python train.py --n_head=4 --activation="tanh_gelu" --norm="rmsnorm" --extras=["capped logits"] --init="normal" --final_lr_fraction=0.1 --train_tokens=177900000
MLP neurons of a small language model. Each row is named by its layer, matrix (up: input weights) and neuron, and shows model dimensions 64-191. Each number is 128 + 24 x the weight over its row's rms, rounded and kept within 0 to 255. Numbers have three digits each.
After each neuron's rows, "fires on" lists the tokens most often at its 100 highest values on Wikipedia text that the model never trained on; "fires in" lists the words (lower case) most often at its 100 highest values on Wikipedia text that the model never trained on.

L7.up495:113066120106151055120151087099136115142170135108102107104099158125110102152125128154163116130155151148104167130120120160103090128120103130119138157115121138153129119125132108128158099113119138144133143114154115132111122144154154143122134137148196144129156113091104102077140129162133115059148131121109126107129179111120140131094118140101174132145124092103122126099115165144108097118158
fires on: "so", " of", "ing", "ly", "ed", "ter"
fires in: "also", "of", "after", "to", "taking"

L10.up606:090185112119114112132109138134138159114157135096135151141134161131126196076142114079174150118113132159162121126169154137109134134108131161163170110127141106140108161152151140153185109149130123122115120113154095127124096122156146117166072171169165134134146131153099118138131105130095128129082141134107149134117145100162139172106153092153157110123151156136144115127112152164158131125145
fires on: "her", "er", "c"
fires in: "her"

L2.up537:134125112105099121168136136118134110101098171143154097092169122087146143132140147119082097114131118099150147119111179085099140121117146156116122142135122171084152115138133147129123171158132109107119110096101100158136118091119107136120133124142159146130052095102158108107074115155153134103107132113116105113086119129146132129144149150154117099122128133138144100143154126128112096171120
fires on: " with", "gh", "ear", "ith", "t", "st"
fires in: "with", "through", "near", "about", "against", "without"

L8.up489:128122176134148122155090104103108152090153146127150150066097148164134148116098189172141139126088121138136199117137149121134114129129115109121093116161085149095137122119160126128135093132181122169111132103114101125107112146107122161145105108124111114128116083145086141115115088167129109150137128138137132091135155136159122121157130111127164145137156085141122151124088121179150137111095
fires on: " to", " he", "he", "ly", "o", " that"
fires in: "to", "he", "she", "who", "that", "was"

L8.up672:114151143135152054067130146123169157135151029068164191156128170140086147142117127130104101158171090108155100129077129131134136115152120141144164135121145106114115173122100145126133147136113126136115113076135100132118130129145117125123132136176160142118142154157118080138134133136084119129046163153136164133133132110077106100102114129118148118134133171160112132165128109111150159134151
fires on: "her", "ou", "in", "ly", "th"
fires in: "her", "through", "find"

L4.up852:132105128115173149144114118152166164138101113126121130133137095146156095116143152118157135152126076129111165145098152117139100135115150164136121120113079178173132090127164138088141124115163110155113107111093098101186146132159122132133150140140125100174134152124145141075161144129161120076121141125129147131112111133119113130111125109110131125116141151106143105102064121149107132136172
fires on: "an", " in", "ld", " was", "ing", "ot"
fires in: "in", "can", "was", "world", "would", "not"

L6.up1002:155121139132121133182121124121097155157142129106133090145110117191170158139131113133109100163142166143140134095116114162174119093120148133110147131140129109106125106100116119129151095146194136123126172103155121143075087141104134126131093140165178089166135115125089119135140159116142127174131145130086123151104150157149136152126148161137106166157152125126118121170101122152145157164113
fires on: " it", "t", "y", "ust", "m", "ay"
fires in: "it", "its", "they", "must", "may", "them"

L4.up653:146107150108155136124117169128101155109146146171147142149121101099132157148125130135078126146114124155138148130147101144109158142119113136112142122202116167154078142179118118156109130124141088141158118165167131116142169104107104111102113125123162145124111122080136112159120157146139174093178156116130144131133146107128101146141138127135098107131095140110144117165148147107135150147142
fires on: "t", "st", "le", "d", "od"
fires in: "first", "built", "single", "third", "goodyear"

L6.up737:143191156123162131143121127100136140134135144130119128132111087155135139106196111130102127119135132142104138110095116111105172131122162122139110119149135142090146114107117085111152152129141195120130143101162114169150103089108117138093091100121137105113121123133108111160121144140151164136144105162093105144119140122103069141115102159159132139139105132121121151123169125103105144143158
fires on: " his", "ir", "k", "ing", " of", " a"
fires in: "his", "their", "took", "a", "of"

L7.up768:108128130141150125092139080092153135137139171130116159097158153140143108127191136111157155104105133188152149087133168150174083109146109173141121081082143093136115129149139093126135093119170139130122150143141128146068125127135132119126126138113126155118142115160109124125107110111138133119136103109138131105101143181098095140142134125133110132120134132153157161117163139122130095135113
fires on: "he", "her", " his", "is", "er", "st"
fires in: "his", "her", "she", "first"

L7.up858:130109143143130107126131124140117138107147121124114156120124091131113167107141198117144140129140139112119160148168116117141136150112123130135136165133130112122154110139126102138097139126110108112105117133081071105128125119095097136128083155120174112131131107167115102128082124107148132116131091141108119129115121133115114150117077128083169136106150142135114160129121076123154135155144
fires on: " to", "ro", "o", " in", " of"
fires in: "to", "railroad", "of", "in", "house"

L6.up320:137141131126113109094174172144111112118137162106108123107091103118073108156123155089136095142160149156138181146141153157111186194136133161102116132122125142154108125127148136131116121139122108149122132118151141165089128162141105165146162094124138109145133133144126090141079128147151104103112140162148163099146168105140102129177096126093132129160105143178113136136134097141146111116110
fires on: " of", "e", "t"
fires in: "of", "venezuela"

L2.up712:116093078109119134114147156163168149069080172149133169142107131167149139116128121153121140135114120099147123119153057120148128118072140116087157136124120191156136115140111142131127136124124114101099108093167154120160136170148070161131073100116111143114126095155125139095154156077120149127139165144150124114145163112136132122111131131121093091121114097133131126142125121119145119121127
fires on: "ic", "0", "ep"
fires in: "000", "politician", "practice", "music", "hispanic", "musician"

L4.up767:101123161137131129113193150095143060143167116140140124122143134122120131088113142140124162165132173125140122139122139127142097134113195138111180072146138113110112146125125117130133151128106114110127130129099131150096165132118160141094149105131131094146110140132150152143125134135125114118114121135131126090129136095123101111146129144104140157114148145132134185089127126134113153130174
fires on: "n", "e", "ast", "d", "al", "th"
fires in: "eastern", "one", "northern", "central", "because", "third"

L2.up1014:121150115176126127178100132093108112123112159111162107133107121144154082121096152106120146077131104111153077150121147145136182153128150116094154117122133102089124091139185136111130140147118121172117116087130135116098154119096115156138130125123125138122136148159123123107105086200122115153123122131160116129149147117121115140142111105133148129115075139102156106093111150129133122103156
fires on: "iv", "f", "oc", "c", "ur", "y"
fires in: "before", "river", "private", "university", "became"

L2.up940:116157159101149136112140127114149150120130135114078151101119085109109171132148146126120154164093146092143108137091161103111147129136113067143138102108128082115093140159109098113137116135132131144131102119169139107114118088137101133111128099152098142112075132098141122126130122106165128148102117104176117129114144091153152101099139167121134165111087141101100136161099149101122093113116
fires on: "em", "ist", "b", "im", "j"
fires in: "november", "september", "artist", "arjuna", "arbor"

L6.up214:105131158180150111126116132129154120134129138125172121143135099146134099107146114149179149109158122132136104135097101138097144112109090175107179136071128143127136148092132115128145100096163154123132136177145145123090164112136103109132109097137106140139169141140104160142089115142113104122116137123138127111167138162133095126132141153126087109139132075148111144150124166151105100140110
fires on: "ich", " and", "or", " f", "m", "h"
fires in: "which", "and", "north"

L7.up186:086149138108134081144139135059167126083172176179172144143105107126113128154132158148111109137125140150092128115137126133106108150129074130113132181161097137134124119084124132105124121121101118156111101098097142143147104128137079125142135097129114138149117142114117099119111139134140170129144102155119119145113183122134127147108104132140135114103079109123123105087085178147115145133156
fires on: " was", "0", " is", "id", " were"
fires in: "was", "is", "did", "000", "were"

L6.up853:131062110087092145156147113139162120138119128088126134115103131101150122168137158169167165149148176154131117144148140157118174143144127110167100126159126144142142122105132098115108154096129134177130165120162127115181116156137110150166144132084139105143133143104139104130122138136170130102134096113113141127135116131111113103123148120143159118155098103107137204125129159124148141171128
fires on: " of", "il", "ed", "ter", "e", "u"
fires in: "of", "after", "daughter", "done", "failed", "refused"

L8.up80:140128154132143070168166131147123082158112163145162120095142133154139118112160155131160122137117154142142150129097147122102079108130092122142123120088148164125131153147115103157123115141156124144162173144128145107151103124128141167145113123132122144149120119129103130111150132185157160155107118151105109145139157104147117144127109135149153125121101092133102157107158124180084076123175
fires on: " and", "oc", " to", " G"
fires in: "and", "to"

L8.up605:092124144119135086122116115123152128131132152115159140138144126122105106137116173138145121139146089145130107124102127155117130111063126106106147123074137133132114163084148100129120102104145142136122112142095171145112119123145157068150111137149085186104121119080133129097111112102137123131124117162115174141113106104135090145093165178151158094126117107150106129155119155106127125109115
fires on: " as", " and", "ec", " h", "h"
fires in: "as", "and", "husband", "because"

L10.up190:117129148112176133072138126146164107111107113123114129088150092125132161133132101120149107199155130144149127115093150143134140133082127124133122114167172073110139125110147112146126134088076183149140111131117115131103158071111162126157175145161130089143139119106117139123158120125145125155110138118138145102148141144077076135171140135121149098091137123136115160123116149098144141137111
fires on: " in", " of", "t", "ter"
fires in: "in", "of", "saint", "daughter"

L2.up767:111133107076147137120127116157117114109098147135127105138143105170151193145088135139042143123170130151150188166152133125105139117109129126119167112144109106092111103148130137152130158107130152111124102110170129119161139144145114136179111125116111172118112096156118121116140138145136141126107112129130163155144094108117122119155102105126139119134094132125150089100169125115143125095123
fires on: "0", "g"
fires in: "2008", "200", "2004", "2000", "2006", "2002"

L10.up642:175126119137096117138087144089136137095136156107116108126161093104138138121090186139101122139119108134115104142121142120074103154164118087141131164158135161126110106147130153149119106108114155117095149139109146099106110151124095121114125147093154138156166161188145127143117122132115110145080123123084115124139124139112115140156126110149129181160127134177158109088133135104152099145195
fires on: "f", "r", "t"
fires in: "after", "before"

L7.up1013:116133146102098080092122110155149112129145088122134123116132148139101126093161142139125115129113141123108116126145101137135105112129162117148135154142128101106163116133097121143110118104139109104112156175127074149137136189109134094107098164111118158097128137130063130127117163182118105102134135133150136133127132138137157087126179175063113178107117122159124152119098094098122108098118
fires on: " and", "le", "l"
fires in: "and", "while"

L2.up711:104148135175153140132108111102123162129161120164090120127093162072074155154122112115112105166110122120115125135100110119111089128142132143163147145195145095114136107143149123134138108096105122143168100118161067110176163177154134163083135131124120143091119125155104114131179176166161127077108110121129122096103144144123153128127151138109122146181113127127116141132154180144134126074128
fires on: "n", "ed"
fires in: "known", "announced", "zedong", "tennessee", "tenn", "red"

L4.up210:113163150106163135105152122109157113156126141124086151119149157113142109081138136129142121106105130115131092145150131184110125128089157143069156083141104110113162128193130114144133127154124190138109160147154101122099141150139135133045134118145123181115102126116104107114138094152145131148141120138135120111132122115147111080135116125102159154134130150078076110133109119138131153170137
fires on: " is", "ed", " was", " a", "ame"
fires in: "is", "was", "became", "elected", "a"

L8.up1012:134090144144143099154086120127128147121070181064117152127164077089101105149141157129121111141122091106125127130127113108082123080110165127101121095165129172129137123094109137130138131149119132143147100106115141134078123107148120103109147142133118139141125179133101140144100137135156147126089096116188108092103155124135137116140098128161101143121099117127151125126149094120088109115173
fires on: " with", "r", "gh", "am", "o", "h"
fires in: "with", "through", "throughout", "family"

L2.up473:141105114138099120119149161110127153117116103135102107112099153133120120130151158119108139100140146079110141126103156100092096149096141164132133110124155094092095163157164101107126118194136121115159131113132153091127130138078082096079153134105177130167133114180140125126092110093110103115118125170105125108115156130137140131185099123106130179139134101181134180138113155151136134136160
fires on: "t", "ort", "ess", "f", "ing"
fires in: "short", "result", "results", "shortly", "less", "single"

L7.up565:120173143131128121136151145094122120125114134115119117114124120122151163122117130130154124122171183080152131152132102100157148167108156127152125171145123122114163145131093149103127146106107148103113152142153098127119130081120120154099124139102123124126156163144102108089119109172109137107139069098166105163142124138093120139128137128163147137149149163145143129121135107049094098131139
fires on: " in", "n", " on", "f", " In", "il"
fires in: "in", "on", "until", "took", "made"

L6.up912:109115165124133127135144123146128124153119173153132106106112130106093125096134113116132146065117120076093117105103145121122132141148158139129194126104153100122169155126143113122128132117126132125144140108116139089117112070152123127158075125098134112144152160153149114125101117153071145126109118106140141100094146072081126141121138148105164171142082129124139151104122099090140116095172
fires on: " to", "al", "th", "ch"
fires in: "to", "central", "south"

L2.up668:142109145157101112094123143102128152124155107147117137100169103140097130087090144118121092149136119084174095155129153094126120116080153168048147112092144092120125130190154121138159124103128089128134141184117150121144136100147125145157154121148135125064112082137099126126106132133137160123121143141140145123135112124095121120146130127153107166142113144152150181125178134141143082125107
fires on: "n", "al", "ant", "m", "h"
fires in: "western", "eastern", "central", "lieutenant", "tarantallegra", "macrorhoptus"

L6.up569:107099113107158089125177158111103091114092135133146082106147057123182126132195140125117171125117123111129167111080130138163103153115137117131093158114130136140131104129106111105101129158135117159162136147106138137153161117118176118111139171163158152136128136086066130106074135129107133097164129077137116127103143124114112107106132159098149127103111145154106126119133104109119133066160
fires on: " the", " wh", "er", " and"
fires in: "the", "and"

L6.up385:176145144130119140138147162113120084148139127127121156073144173130082129088093082150120113149126086087141131104189135118116120114137134162150142144112153123120110153092126133167103102173171126109119152144120141124128175141144105084124147128125109107103138118119166104153128113151078155124121136120097120162149159129145070147106162121138119128179129124078155103098114107123136167096136
fires on: "re", "e", "f", "le", " that", "at"
fires in: "there", "one", "left", "that", "single", "death"

L4.up108:096100165152112073136148169173129097146139124138130156126130120136141112131104173152115124124157124118106128165092064130173094128116106139107138121134119113148105138102137158177138124150142117125091104162160080049145154139083094152191143146130125127146087148135136127118128129145089134153178130109162112158147138107139135111134154127132105105109147156131147132116123130102104128140131
fires on: "ity", "ge", "e", "t", "et", "m"
fires in: "university", "college", "life", "cm", "ft"

L6.up501:118148113140131106129136157112144153138124113173125100113124140110125169112130121092114150137127096063192133107107106144114128130172113153102111132118102136113079109153145122119113148129102116152163126154131084128121090124173182124129073079145125152159112163118109096126149191143127137131138077102145122177123108131124126111150140130141158123161120118135151142143148131134105145103140
fires on: "st", "ed", "al", "ent", "n", "y"
fires in: "first", "known", "subsequently", "several", "largest", "without"

L2.up564:148131117112149149101162134097147111100153118117130156112114133144154148095138116123146134117127160098118101131100133114126089142113143133135089116193123134098112140133098079124157064134162127146172102135150100124114111129108136137156144092095173133127177118138118120124114079137082118116109178101131086113105118133130127096154116175144161107153118150153095176107138120075093149124146
fires on: "ou", "re", "or", "el", "at"
fires in: "three", "through", "thought", "thorsport", "though", "throughout"

L4.up254:102113103111088159085132095116139113131141135139111065124125135131137136112131114100124153149139110126143083129166136166127090108143138115106165150086145162116122142151107134115100128117099119112101152104130107116097096130157116091125123106144123103104105133162104131140120129104161132174111158154110133108108160129116129143129083158118137129129134123133112100097163095128115131161124
fires on: "e", "at", "al", "ed", "st", "se"
fires in: "states", "system", "australian", "served", "australia", "subsequently"

L4.up759:152099114139189182103093135103119163127128121105094155120165145141118093146105174068146133122148132162114090105143145142127145130162146098166103120128147142122146076137118084108142130141103123160160119139117152131135100148149123104100095140140135140147155131124161120143134084156111126125100138132137108140111127130129096160142128164126114110132110116157162117122167120153113132107119
fires on: "her", "im", " his", "il", "'s", "ur"
fires in: "her", "his", "him", "s", "primarily", "our"

L8.up675:117101154129122114113168156134124150102134124146154140109133109118132127120154114126126132153148142101133124122099164124062100128063169171099131124123160176116133097129144098136118157082120139104129146120124135152099150077146124167128131096123096129099137148073133129126127107135097131185121103104147123157113154125128115149127114117146144110114100167127129094139108165117111118111146
fires on: " in", " In"
fires in: "in", "into", "industry"

L8.up782:125124115103144124095145130102168140118124152157145144152091110162167135128147195155153124145139139074114121124135125113119077116121119118141117146129121118145157111114117159181104141131146149147182153115129138131161144137140122156120114144210131109078077114099112114115119138069115130143159165135116120148146138146105144125099110144176127137127133161123156127113126143142084103108162
fires on: " al", " was", " in", " is", " a", " were"
fires in: "was", "also", "in", "is", "all", "were"

L7.up739:137116122116094157087187128107090144119125139119106142160100085132106090118119148115082129102112116136096137157093135166137188149134125153161142129127144127099173137132135117131126121065126122140132175141153136115087109136125136129142157159121169161062118129151147091114108126132123144092113109098089156126102145064148119121169093083147151137117124133141123123128145145144119168122109
fires on: "2", " of", "3", "F", "ver"
fires in: "2", "of", "3", "df", "off"

L8.up660:083147168168144128144127140063114115115133122100106157134135117149121173106146161170126093139130124152106135168124139107131134074114103162156138109097123095113140143126107143166095153140089135121115152114108112093168090120116120142140112149084122138127098106130124097093100100112148132115129128130121129104146144116113133145096088147117119099119124156166141147095110159131126142190143
fires on: "t", " as", "j", " was", "a"
fires in: "into", "as", "was", "elected", "law", "joined"

L7.up641:145102144122098091168114108090138146115089107103124134112127124139127151127109143149123109149092149135127153096144121160144144150143109149120117161145141168079117103107104126158118089125120087176119130149116145120167149134113113123130138157094131113129118135132153096119099154145130149111127142158125129100119158152128125117145172151127129127168160131093132112107112109143118140152108
fires on: " it", " that", "ill", "ld", "t", "ich"
fires in: "it", "that", "will", "its", "would", "which"

L7.up260:143173154066113148107120119134184149168124116097122088137106153145140106112114137132106086118123133170126139142121128147158155113144137128099097118126112150169134132142135102100138105123139169176148153119114114123094115147115113119089118128182159116128115108093171185076135084125183139111090102168111138128140123147110129107156112100141124101128148110137105079104158163147147177166170
fires on: "so", "us", " to", "ill", "ri"
fires in: "also", "to", "used", "married", "only", "not"

L6.up189:165115154116131100105159138113114179144141115094147099118057152078139091112121116098145124103140171118098127104112143152152125114151155119101161082144146093126169162119146105133116133084140154146116160149145095130060119137167157131123146136122133045112089095103131114106149140135125170156123135122127120071124116126172115112144137116100120126141140138125164168104112160140113162137131
fires on: "ot", "ly", "so", "ow", "ill", "n"
fires in: "not", "also", "now", "still", "then", "commonly"

L2.up1016:092116138122158091125126090133167126125098153111057091113143106135110120088113134127097106128152158147132133153123105107180120155126114117057142119137127141108110134143100134090156114165137133086083187110160128173136132122117164143142076122135092127122131106129125157124106149157105122105090150119186136143103151142110160144133136111126110119151116109124095111125142135126134187166104
fires on: "0", "ig"
fires in: "0"

L8.up658:127143172124137112174085195088129141106105113127131146107119143104138134152133146095134120184124130126093088106127138108110128067108166133136134117111133086092112143097130115142113145125125109105105129101124097169178098150130123132115115111125125115101132112148135079143133143163117160107104100095077123166111119107131128188134122086127118116135159178140107109144104119121129163120146
fires on: "im", "m", "her", "up", " it", "ut"
fires in: "him", "her", "them", "it", "up", "out"

L2.up503:086141141100157133140110123112102107152132069109141086107143090134126093076077130141109126119111141120081109168146153118125165094116174173140091144157129168087120133140120100141132111107116106120143130153130116107110084109081126109161139147112144136099107174128123132148097109160136125116089099150128118095122075087110111117144105133122098104176132132073103150157145135127159137099135
fires on: "ou", "re", "an", "le", "w"
fires in: "three", "through", "thought", "than", "though"

L8.up92:136129140162162130113113147113142099137145133169112157099119155138156123089083156096182141139087168190106126142131144140120090133120101127155104118093092165110115142153131160153135130146154113173111138077105077105138116122162152104127087105145163131169133124099094070091122128156139140119108123151070106112130158106137078119117124124143145129146070107100129143143091107122140125125147
fires on: " to", "ad", "ot", "ld", "an"
fires in: "to", "had", "not", "would", "can"

L4.up350:144117118129132128124156112086159175095112151116129106124122102152085172130121159124119123164111110144145150121075119133154120106129151151168094130126154143133092116137135122160158149156121124152098159112149123160152104157159121166121107116129115172113123104130156084141131101106126137114131123127126124144137143162115085173129106126145124116160120155109136141137166113157131136145089
fires on: "o", "s", "v", "er", "ew", "al"
fires in: "into", "its", "few", "available", "several"

L4.up12:121166107103094129119178108121153120125102132158104113128115159106112136099159158151127108122144156135143099163147127110135125139075151131103120126147123120097162179122146112130121102116144131126073163134078134114109151155109074095094128116129121143179123139164122130134116075123118118156122125158149158090162144156161117135139120131110106087142137157157128117124168114118110175123121
fires on: "ac", "oc", "ard", " was", " is", "p"
fires in: "vocals", "board", "was", "racing", "is"

L2.up651:162117172121117087109179115133128095141146119105155145157133150097109126164115175134124143121117109119137110108137144179123133137137131127168148132147085087145144155117113212150144134156149100164160110147146133100108167146096146171076096143115119101130128154106134121159073169135099115105152147123155121136102141138113129126140147166124161126118143130126091128145119153104139135117168
fires on: "ity", "ol", "ge", "a", "ch", "x"
fires in: "university", "school", "college", "beach"

L7.up965:141116172139140111108190125105107122128117098110137144144168106078156149148102151113156135141162119090138136120113129166131173128148088125131142110102156111163146123151117109165106093111114128111092173131129119092143099129126172129127114117149130123152106137126084132160112131141159141086092145150164118105132082123133119132107096139124130084116119156140080144165126158136141130154118
fires on: " as", " Mar", "ch", "ar", " Un"
fires in: "as"

L6.up43:112098129121117119123121189155181108114126142133121111086119112113120098177124106138102147146144120086131154120117141123140128156086148135108093131125110185119087092125163170095096156141111125091144105100115117137087144102126117117155154126134140115076158135119174133115134124130080149104101068106144111137138149115146144121127151103136097151114117126127135108190151090151126150112164
fires on: " with", "ith", "h", "th"
fires in: "with", "within", "behind", "without"

L8.up762:149138161070126117131147060099086123125181138124153126135092107086160083129132150151115164138105095149120122110151098132137157124120115138131195149120102124126113141140184174135097119116141147137142114140122115111142157154119090163141072112168159117137146095141105151112107110122136139125101155122099115136145062121161127156122145113125150144151140160108147147081116158145132115122141
fires on: " an", " to", "y", " he", "ly", "s"
fires in: "to", "they", "an", "he"

L6.up714:119132172094172109126138147095163100124126202160117143137130119115123141114137124131146128111121096169139115113125130164118166129095124163095123106156122204131125195147140117172129099123106128128131138123140170154108129160140145110140122139131136122092140145104121155124106122128127115131098155132173072093099152163143123121111122126139120183123108159164088117158140133113144148174123
fires on: " was", "l", " is", "h", "ed", " of"
fires in: "was", "is", "published", "of", "phd", "elected"

L4.up506:089123117144080139152066132099149113121082122111090103147141142139138086102095136119089158159129099102143106142075109123098137106112151117105118124171141126133121146106155129113157118163117143108154119152124108107127175147123099104145165136127123136109139126135162113108128145130130119088124073100129122102111095131087111149159064179085159155143118126138085116106140129096147137134168
fires on: " of", "ound", "nd", "ith", "e"
fires in: "of", "around", "under", "with", "outside", "within"

L2.up592:098113053132162124115103114123163128152095129117114132126111137139142133091122155098073130153113148105077197170177147121143131132105126193091170152141132112109173194133149113114142144163132116110162122146107137167102128142108119156089073162124164136099165123101113121120148136123139101107104094154155066154144165169136120129122094153140130145173143114138125114100134138127141153123103
fires on: "ich", " it", "y", "ld", "0", "p"
fires in: "which", "it", "they", "held"

L7.up556:106123191101173109157131150116111092101113102109142106087084135141152112100115159141109090155082135148149134081112116131149096135108089130141115132133105127112153107096196159143142087082152151160176135131089110128128114123106114111125130105140124112142154124155129062125161112181134153139113144136141122091103144081127116098175147106071144147165125112116118164098102121127177127149144
fires on: " to", "ot", "ly", "ay", "so"
fires in: "to", "not", "may", "also", "would"

L6.up489:099126118100116107142100178154108138134101140118125113137163118097165087075126108099148100097148121162148094113105103113111174106135148097161142174140120089119126140105109126143117168094155145128185118130128113132149193166167180122187129144120144118126116134150153119141120121140100124087113097108134095150148133135162119125153128141116151116135110126127093155155174162121143123092133
fires on: "en", "ou", "b", "il", " of"
fires in: "about", "between", "ben", "would", "of", "failed"

L2.up45:160125137122162148185122175123180126112127116146125119126102123141129114072154163087131146078103115123138120115121154146098154105163124108103118098120126139157116125151085108151145146132141197141105104138126116143108139117141112153107083119105087175166126127153129163146138138161130127155121087134133117136142119125136123101115138096099144114135146156165147124120138148144125116094143
fires on: "ay", "ber", "ary", "ly", "ate", "ct"
fires in: "october", "may", "january", "july", "mary", "state"

L7.up264:145073138102207105144132118109130127107135116127125139117135128108135096122129120093141146078119087096144152143148128148137096125109143093132130113143104168110089126143127135116091113143102088116153137175094120130181110112146118117127105173165110136145158138118142117123090111132118144109153126140120109131147141103145094092106213157132120165151125136086147132149106128151140100118177
fires on: " the", "ul", "'s", "ew", "al"
fires in: "the", "s", "new", "full"

L8.up50:143085143066143103151143090150122110135151106133133081117120138095140119086168139119172135157131157148159126106120119144120124116126149131139130142110106131133146088143150142157135101096111122172172141134140105118148120137120114121085142094170137153130169185130099076088143172213135141107131142117140142130106109095138113115138167156139120151110100118118130139101132142147143156159145
fires on: "ly", " to", "t", "so", "y", "en"
fires in: "to", "also", "without", "subsequently", "with", "been"